From a checkpoint of a small transformer trained on Wikipedia: a variant of Adam for these matrices.
MLP neurons of a small language model. Each row is named by its layer, matrix (gate and up: input weights; down: output weights) and neuron, and shows model dimensions 0-63. Each number is 128 + 24 x the weight over its row's rms, rounded and kept within 0 to 255. A neuron's up and down rows have the sign that makes its largest values positive.
After each neuron's rows, "fires on" lists the tokens most often at its 100 highest values on Wikipedia text that the model never trained on.

L4.gate163 [114 145 128 166 123 127 147 138 118 134 164 116 145  84 128 138 101 113 124 116 106 154 154 150 144 127 133 116 131 105 120 122 117 140 136 143 167 135 134 127 125  95 151 155 171  94 105 140  96  96 133 112 123  78 109 118 108 165 147 145 120 114 106 109]
L4.up163 [152 131 103 105 111 126 184 110 157 129  93  67 137  91 165 112 108 143 160 131 101 155 146 153 157 123 120 107  98 120  96 155 102 157 182  80 121 161 124 130 129 106 144 123 150  88 110 130 140 143 135 147 109 150 124 173 108 111 131 111 148 164 161  91]
L4.down163 [145 132  94 131 144 154 145  64 131 108 113 120 124 174 125 109 188 132 148 139 139 138 141 109 150 148 112 134  95 140 160 134 110 148 148 117 111 135 121 157 157 129 112 123 113 171 131 120 129 171 118 139 109 179 138 142  99 117 137 127 134 138 129 111]
fires on: " ", " July", " on"

L4.gate313 [133  98 207 127 163 137  87 175 135 131  93 111 143 120 113 153 136 126 122 126 162 206 126 137 101  96 139 159  85 151 136 122 160 121 185 115 168 150 134 126 178 129 111 147 134 123 141 131 123 111 102 147 102  85 106 137  91 146 161 141 118 124 141 160]
L4.up313 [136 116 161 126 140 147  86 148 142 126  42 157 104 135 133 129 143 131 106 135 140 173 131 153 114 105 133 137 120 132 128 121 113 149 176 147 139 125 154 126 178 134 138 177 188 128 116 120 127  82 151  94 125 107 115 129 137 153 112 107 123 105 134 135]
L4.down313 [124 141 106 148  79 119 115 139 143 130 129 157 139 128 130 138 114  93 115 117 128 112 135 133 167  99 143 145 188 148 124 119  98 147 131 100 112 139 139 108 122 130 109  77 182 144 138 166  89 120 154 111 145 139 166 129 130  85 132 125 182 124  90  95]
fires on: "0", "TC", " sq", "2", "1", "000"

L4.gate277 [110 126 111 147 125 167 123 153 105 149 132  91 116  94 134 164 136 125  92 119 113 128 150 115 151 129  90 180  86  82 113 141 140 152  99 133 104 116 139 138 105 122 144 162 103 118 195 115 122 102 141 131 158  96 140 127 116 148 129 151 113 114 100 114]
L4.up277 [153 105 118 138 158 141  90 103 110 162 108 121 101 138 125 127 110 134 142 125 149 114 111 135 117 147 118 143 164 105 130 140 102 125 129  84 131 100  83 128  99 135 145 154 123 103 160  89 121 135 134  88 148 118 209  95 166 134 112 121 135 129 146 162]
L4.down277 [168 119  86 135 147 167 125 115 104 140 170 132 107 141 101 137 143 131 141  97  89 131 155 115  84 143  66 167 110 153 159 214 119 115 150 140 136 139 167 127 139 109 135 111 104 131 137 160 117 105 132 117 153 147 120 128 112 124 118 162 133 101 153 145]
fires on: "F", "ou", "S", "O"

L4.gate142 [110 120 114 146 116 108 156 148 123 101 123 112 114 145 118 169 116 130 128 112 132 112 125 120 162 163 123 114  97  84 107 122 117 121 103 126 192  99 102 145 137 129 104 123 123 122 107 128 141  86  76 145 107  64 138  47 160 129 135 139 120 148 138 132]
L4.up142 [114 172 148 138 117 183 144 136  99  92  63 187 117 101 125 112 135 135 197 142 155 121 144 132 126 132 124 146 123 129 146 138 141 161 136 154 119 124 120 144 120 117 185 143 109 130 167 159 122  91 117 111 102 129 148 117 148 109 126 117  93 151 156 107]
L4.down142 [162 133 134 156 140  96 101 123 117 141 147 128 106  90  79 127 138 140  90 121 108 145 114 129 119 140 140 152 136 119 108 179 114 132 106 105 141 128  91 103 132 151 135 146  97 102 162  75 155 100 172 153 163 142 122 161 162 152 123 166 113 156 121 134]
fires on: " \"", " '"

L4.gate233 [117 147 158 107 192 129 107 124 127 125 105 138 104  97 162 108 133 126 163 125 184 161 115 162 108  61 184 138 133 117 164  72 105 128 143 120 111 118 127 137 138 108 131 114 148 152 122  90 103 128 113 152 120 138 151 114 146 146 105 141 142 114 141 171]
L4.up233 [115 144 135 137 123 140  78 135 160  96  59 158  83 123 175 117 151 138  96 149 154 133 126 158  97 114 131 126 148 121 105 117  70 148 150  90 134 120 124 131 111  74 123 133 207 134 159 112 142 134 170 149 150 114 172 102 141 152 111 139 143 129 160 135]
L4.down233 [ 91 150 144 113 117 104 106 143 130  90 127 110 161 147  85 100 149 136 114 166 151 152 148 139 128 188 155 164 129 136  77 129 138 121 142 103 145 150 117 143  99 124 144  90 137 116 117 133 168 135 148  99 150 149  86 128 127 127 150 109 156 132 144 126]
fires on: ":", " |"

L4.gate470 [110 129 104 113 166 137 139 133 117 142 107 123 160 126 161 117 109 143 156 111 143 123 135 100 131 114 165 107 142 111 137  99 148 152 139 157 127  83 109 106 123 146 156 120 144 147 122  55 132 161 107 158 123 164 148 138 142 171 100 130 130 129 114 149]
L4.up470 [104 133 107 111 102 140 118 175 134 129 150 134 123 123 164 128  87  92 113 139 130 132 154 100 122 125 131 126 137  80 115 110 129 103 175 154 129 129  73 125 144 126 187 168 155 144 133 109 156 155  91 172 138 116 100 129 120 125 122 115  92 106 127  91]
L4.down470 [138 134 133 164 152 129 128 158 170  90 113 168 107 139 129 159 156 120 116  85 147 117 137 114 140 123 148 126 169 144 138 132 125 153 181 141 141 125 142 171 140 132 160 139 155  94 109 115 133 129 138  97 134 109 149 102  96 153 118 128 141  84 130 142]
fires on: " |", " more", " less"

L4.gate157 [147 107 149 177 149 114 118  97 100  77 106 107 110 149 158 113 134 135 130 109 123 135 140 155 105 136 117 159 124  86 143 130 103 151 106 114 139  78 146 148 130 127 166 142 145 106 156  89 102 107 151 143 102 142 142 128 136 134 162 110 141  97 107 137]
L4.up157 [133 172 123 152 138 146 129 120 102 120  97 118 152 125 128 162 110 133 104 130 132 117 110  98 109 172 162  93 129 149 111 107 219 147 113 137 125 141 126  70 133 108 160 143 115 137 141 144 103 139 141 140 149 159 102 153 122 101 116 106 116 165 168 119]
L4.down157 [133 141 135 102 150 112 115 130 114  94  82  83 154 141 158 132 149 166 113  88 144 129 126 135 114  75 140 129 161 143 112 113 131 128 121 114 141  93 137  60 138 141 142 108 124 137 105 158 102 145 141 141 161 155 122 120 110 139 140 137 144 187 100 133]
fires on: ".", ",", " to", " as"

L4.gate134 [123 133 118 156 130 133 154  97 107 166 139 106 117  66 141 154 137 131 181 128 130 122 118 129  73 118 134 148  69  90 132 136 118 125 114 133 109  96 171 137 123 104 161 158 119 117 123  90  79 110 116 137  84 128 146 157 132 110 105 119 114 132 112 113]
L4.up134 [ 72 111 129 154 150 109 124 135 136 126 123 153 122  99 149 125 167 124 124 123  78 140 119 129 109 161 113 121 100 126 101 148  94 108 124  73 123 134 111 109  85 113 125 172 134 143 102 128  93  88 134  89 124 131 163 145 121 168 140 121 146 108 125 108]
L4.down134 [117 107 110 142 133 134 114 131  86 129 118 132 144 112 113 104 154 102 116 153 123 147 169 138 124 165 102 147 129 121 121 206 102 112 130 172 145 117 110 187 123 157 128  83 141 137 147 149 166 173 173  86 149 139 164 111 145 126 145 128  93 140 137 101]
fires on: "\"", "uz", "'", "5", "."

L4.gate260 [158 127 146 129 136 122 127 141 113 155 128  95 121 155 147 141 112 128 156 127 128 128 113 127  96  95 132 163 146 127 124 122 152 148 126 177 138 103 136 146 141 113 124 124 174 149 137 106 139 160 123  90 109 178 147 125 112  96 128 158 150 156 122 130]
L4.up260 [139 169 129 107 101 134 149 122 147 130 202 118  93 163 158 134 111 165 151 132 151  90 161 100 100 130 136 120 135 120 114 121 127 104 144 125 109 131 148 104  90  92 134 140 103 150 101 124 152 147 144 107 106 137  96 138 123 135 132 123 157 136 101 153]
L4.down260 [ 97  96 116 149 114 154 128 111 132  67 137 148 106 140 157 112 142  79 163 102 122 151 107 130 115 160 128 104  88 137 137 126 125  88 144 144 110  79 185 142 102 125 166 150 136 163 120 160 107 152 162 134 155 134 149 150 119  88 141 117 115 106 148 134]
fires on: " |", " a", ",", "ed", ":", "°N"

L4.gate225 [158 127 139 135 142 150 139 119 113 125 117 113 124  69 131 173 111 107 161 110 162 154 145 104 120 142 166  81 137 127 152 100 134 151 153  77 160 138 139 135 146 132 170 125  86 131 123 133 112 133 110 115 125 111 116 169 104 133 118 130 121 106 145 128]
L4.up225 [114 137 158 129 131 100 143 155 146 137 130 113 108 155 156 159 105 158 117 131 165 153  96 117 116  88 154 102 135 173  86 133 144 133 115 109 115 162 152 126 145 140 129 111  89 150 113 126 146 138 119 143 132 145 143 160 153 118 132 124 158 138 125 140]
L4.down225 [130 147 153 143 144 175 124 171 139 127  56 168 116 134 115 141 145 109 139 122 136 151 132 128 148 135 128  98 119 126  88 115 129 112 111 149 162 167 100 117 118 124 109 109 119 140  73  72 149 144  90 139 135 121 111 150 158  93 126 124 155 125  61 160]
fires on: ","

L4.gate411 [149 139  91 149 103 138 148 108 116 171 144 134 138  89 122 154 110 136 165 105 147 158 134 113 131 141 120 146 158 106 151 112 128 135 137 136 161  77 115 124 110 140 151 147  93 131 113 107 136 134 152 123  84 111 133  99 137 144  80 125 105  69 130 127]
L4.up411 [122  77 173  91 155 133 149 129 107 148 144 127 118 104 144 156 153 138 127 116 116 129 166  94 126 106 103 124 133 149 145 115  93 142 133 122 165 132 167 134 171 134 121 117 144 124 143 109 153 133 126 125 133  94  81 148 122 114 150 123 119 156 154 116]
L4.down411 [ 91 112 148 122 101 122 147 139  96 137 155 107 131 128 151 127 133 128 105 134  97 128 121 115 145 158 139 128 100  94 129  81 130 107 110  68 163 138  82 165 119 140 138 130 146 161 160 136 202 139 119 153 101 188 119 137 113 113 128 117 126 142 120 140]
fires on: " M", " On", " on"

L4.gate296 [151  79 121 161 110 177  83 149 152 148 151 153 110 102 112 143  73  95 112 143 102 102 168 129 133 122 132 141 147 129 118 116 136 150 138 122 145 125 118 124  95 149 141 124 121 180 147 118 130  91 113 134 148 137 102  61 114 167 154 181 159 111 110 134]
L4.up296 [ 83 122 132 122 125 165 132 146  85 140 120  79 169 128 161 131  91 149 114 142 137 115 153 153 126 149 139 158  86 148 115 114 146 171 145 134 141  94 153  71  91 100 156 173 113 119 144 110  87 136  99  68 131 139 134 131 129 123 111 162 121 142  98 123]
L4.down296 [143 165 118  81 133 118 111  85 155 119  76 135 131 165 104 129 136 122 164 145 121  97  96 123 135 123 135  98 146 123 141 137 116 175 158  72 157 163 123  97 133 161 119 124 123 113 104 162 126 154 147 133 155 121 138 104 128 128 151 105 114 141 158 142]
fires on: " (", " |", " ch", "Ch"

L4.gate444 [119 134 125 114 145 126 113 133 121 129 155 107 117 136 136 131 104 142 162 166 159 149 136 157  91 110 142 110  59 146 107 126 147 100 139 122 130 140 120 151 119 127 105 101 115 134 135 126 150 134 134 172  87  87 139 134 133 146 128 166 142 117 136 135]
L4.up444 [134 135 146  84 170 133 115 146 118 144 107  97 133 155 116 123 102 155 133 150 154 162  99 172 104 135 114 145  77 162 114 129 119 165 126 130 114  90 148 115  84 141 118 149 122 118 161 111 162 145 153 150 126  91 171 120 129 106 124 134 156 142 180 146]
L4.down444 [152 136 139 127 112 126 139  96 123 106 142 175 128 147 160 126 136 181 127 146 123 167 125 184 148 162 185 116 135 124  97 120 121 120 121 126 143 120 149 165 109 146 151 103 139 112 185 134 164 132 122 155 117 130 121 110 113  98 154 117 149 125 177 112]
fires on: ","

L4.gate158 [132 127 164 136 135 123 117  99 117 135 122 106 141 103 127 140 138 138 131 127 177 164 118 136 144  60 117 173 116 156 134 120 131 154 178 116 132 123 171 159 132 121 145 166 118  97 126 133 138 130  99 132 160 123  98 120 167 116 129 124 139 115 142 139]
L4.up158 [148 156 158 147 121 133 128 155 117 127 138  88 129 113 107  81 120 136 110 114 147 122 113 117 108 181 130 133 136 131 111 158 135 109 102 105 135  90 124 143  94 159 176 124  96 125 172 134 141 163 137 134 138 132 134 140 132 162 164  92 154 158 167 120]
L4.down158 [141 159 130 151 148  98 159 148 123 132  87 158 133 122 110 114 121 170 148 119 125 120 129 126 118 127 132 139  74 121  83 161 157 111  92 158 134 126  71 103 138 117 131 128 136 110 134 146 144 132 130 100 117 110 149 141 132 175 124  95 133 100 117  83]
fires on: ",", " and"

L4.gate393 [165 149 219 104 103 111 165 174 162 170  97 127 137 116  88 125 147 107 179 141 129 135 111  94 121 140 135 130 139 134 132 125 159 187 160 161  84 117 123 123 133 115 133  88 150 147 133 126 118 132 101 113 114 105 138 138 118 141 149  99 153 154 140 162]
L4.up393 [169 106 104 139 162 174 153 161  92 149 116 121 113 151 102 122 134 143 170 123  89 126 130 141 132 136  80 142 165 100 156 155 131 113 150 134 113 150 142 115 116 151 145 134 146 144 133  71 110  86 101 111 123 125 113 143 119 156 137  92 124  57 117 167]
L4.down393 [139 154 134 115 149 126 130 159 142 175 150 136 107 143 180 128  82  96 135 145 150  81 113 139 158 102 181 179 120 121  77  80 132 153 131 119 137  89 130 172 158 127 179 112 102 139 104 148 140 151 150 121 141 138 117 110 113 117  98 120 165 165 116 110]
fires on: "0", "1", " sp", "5", "3"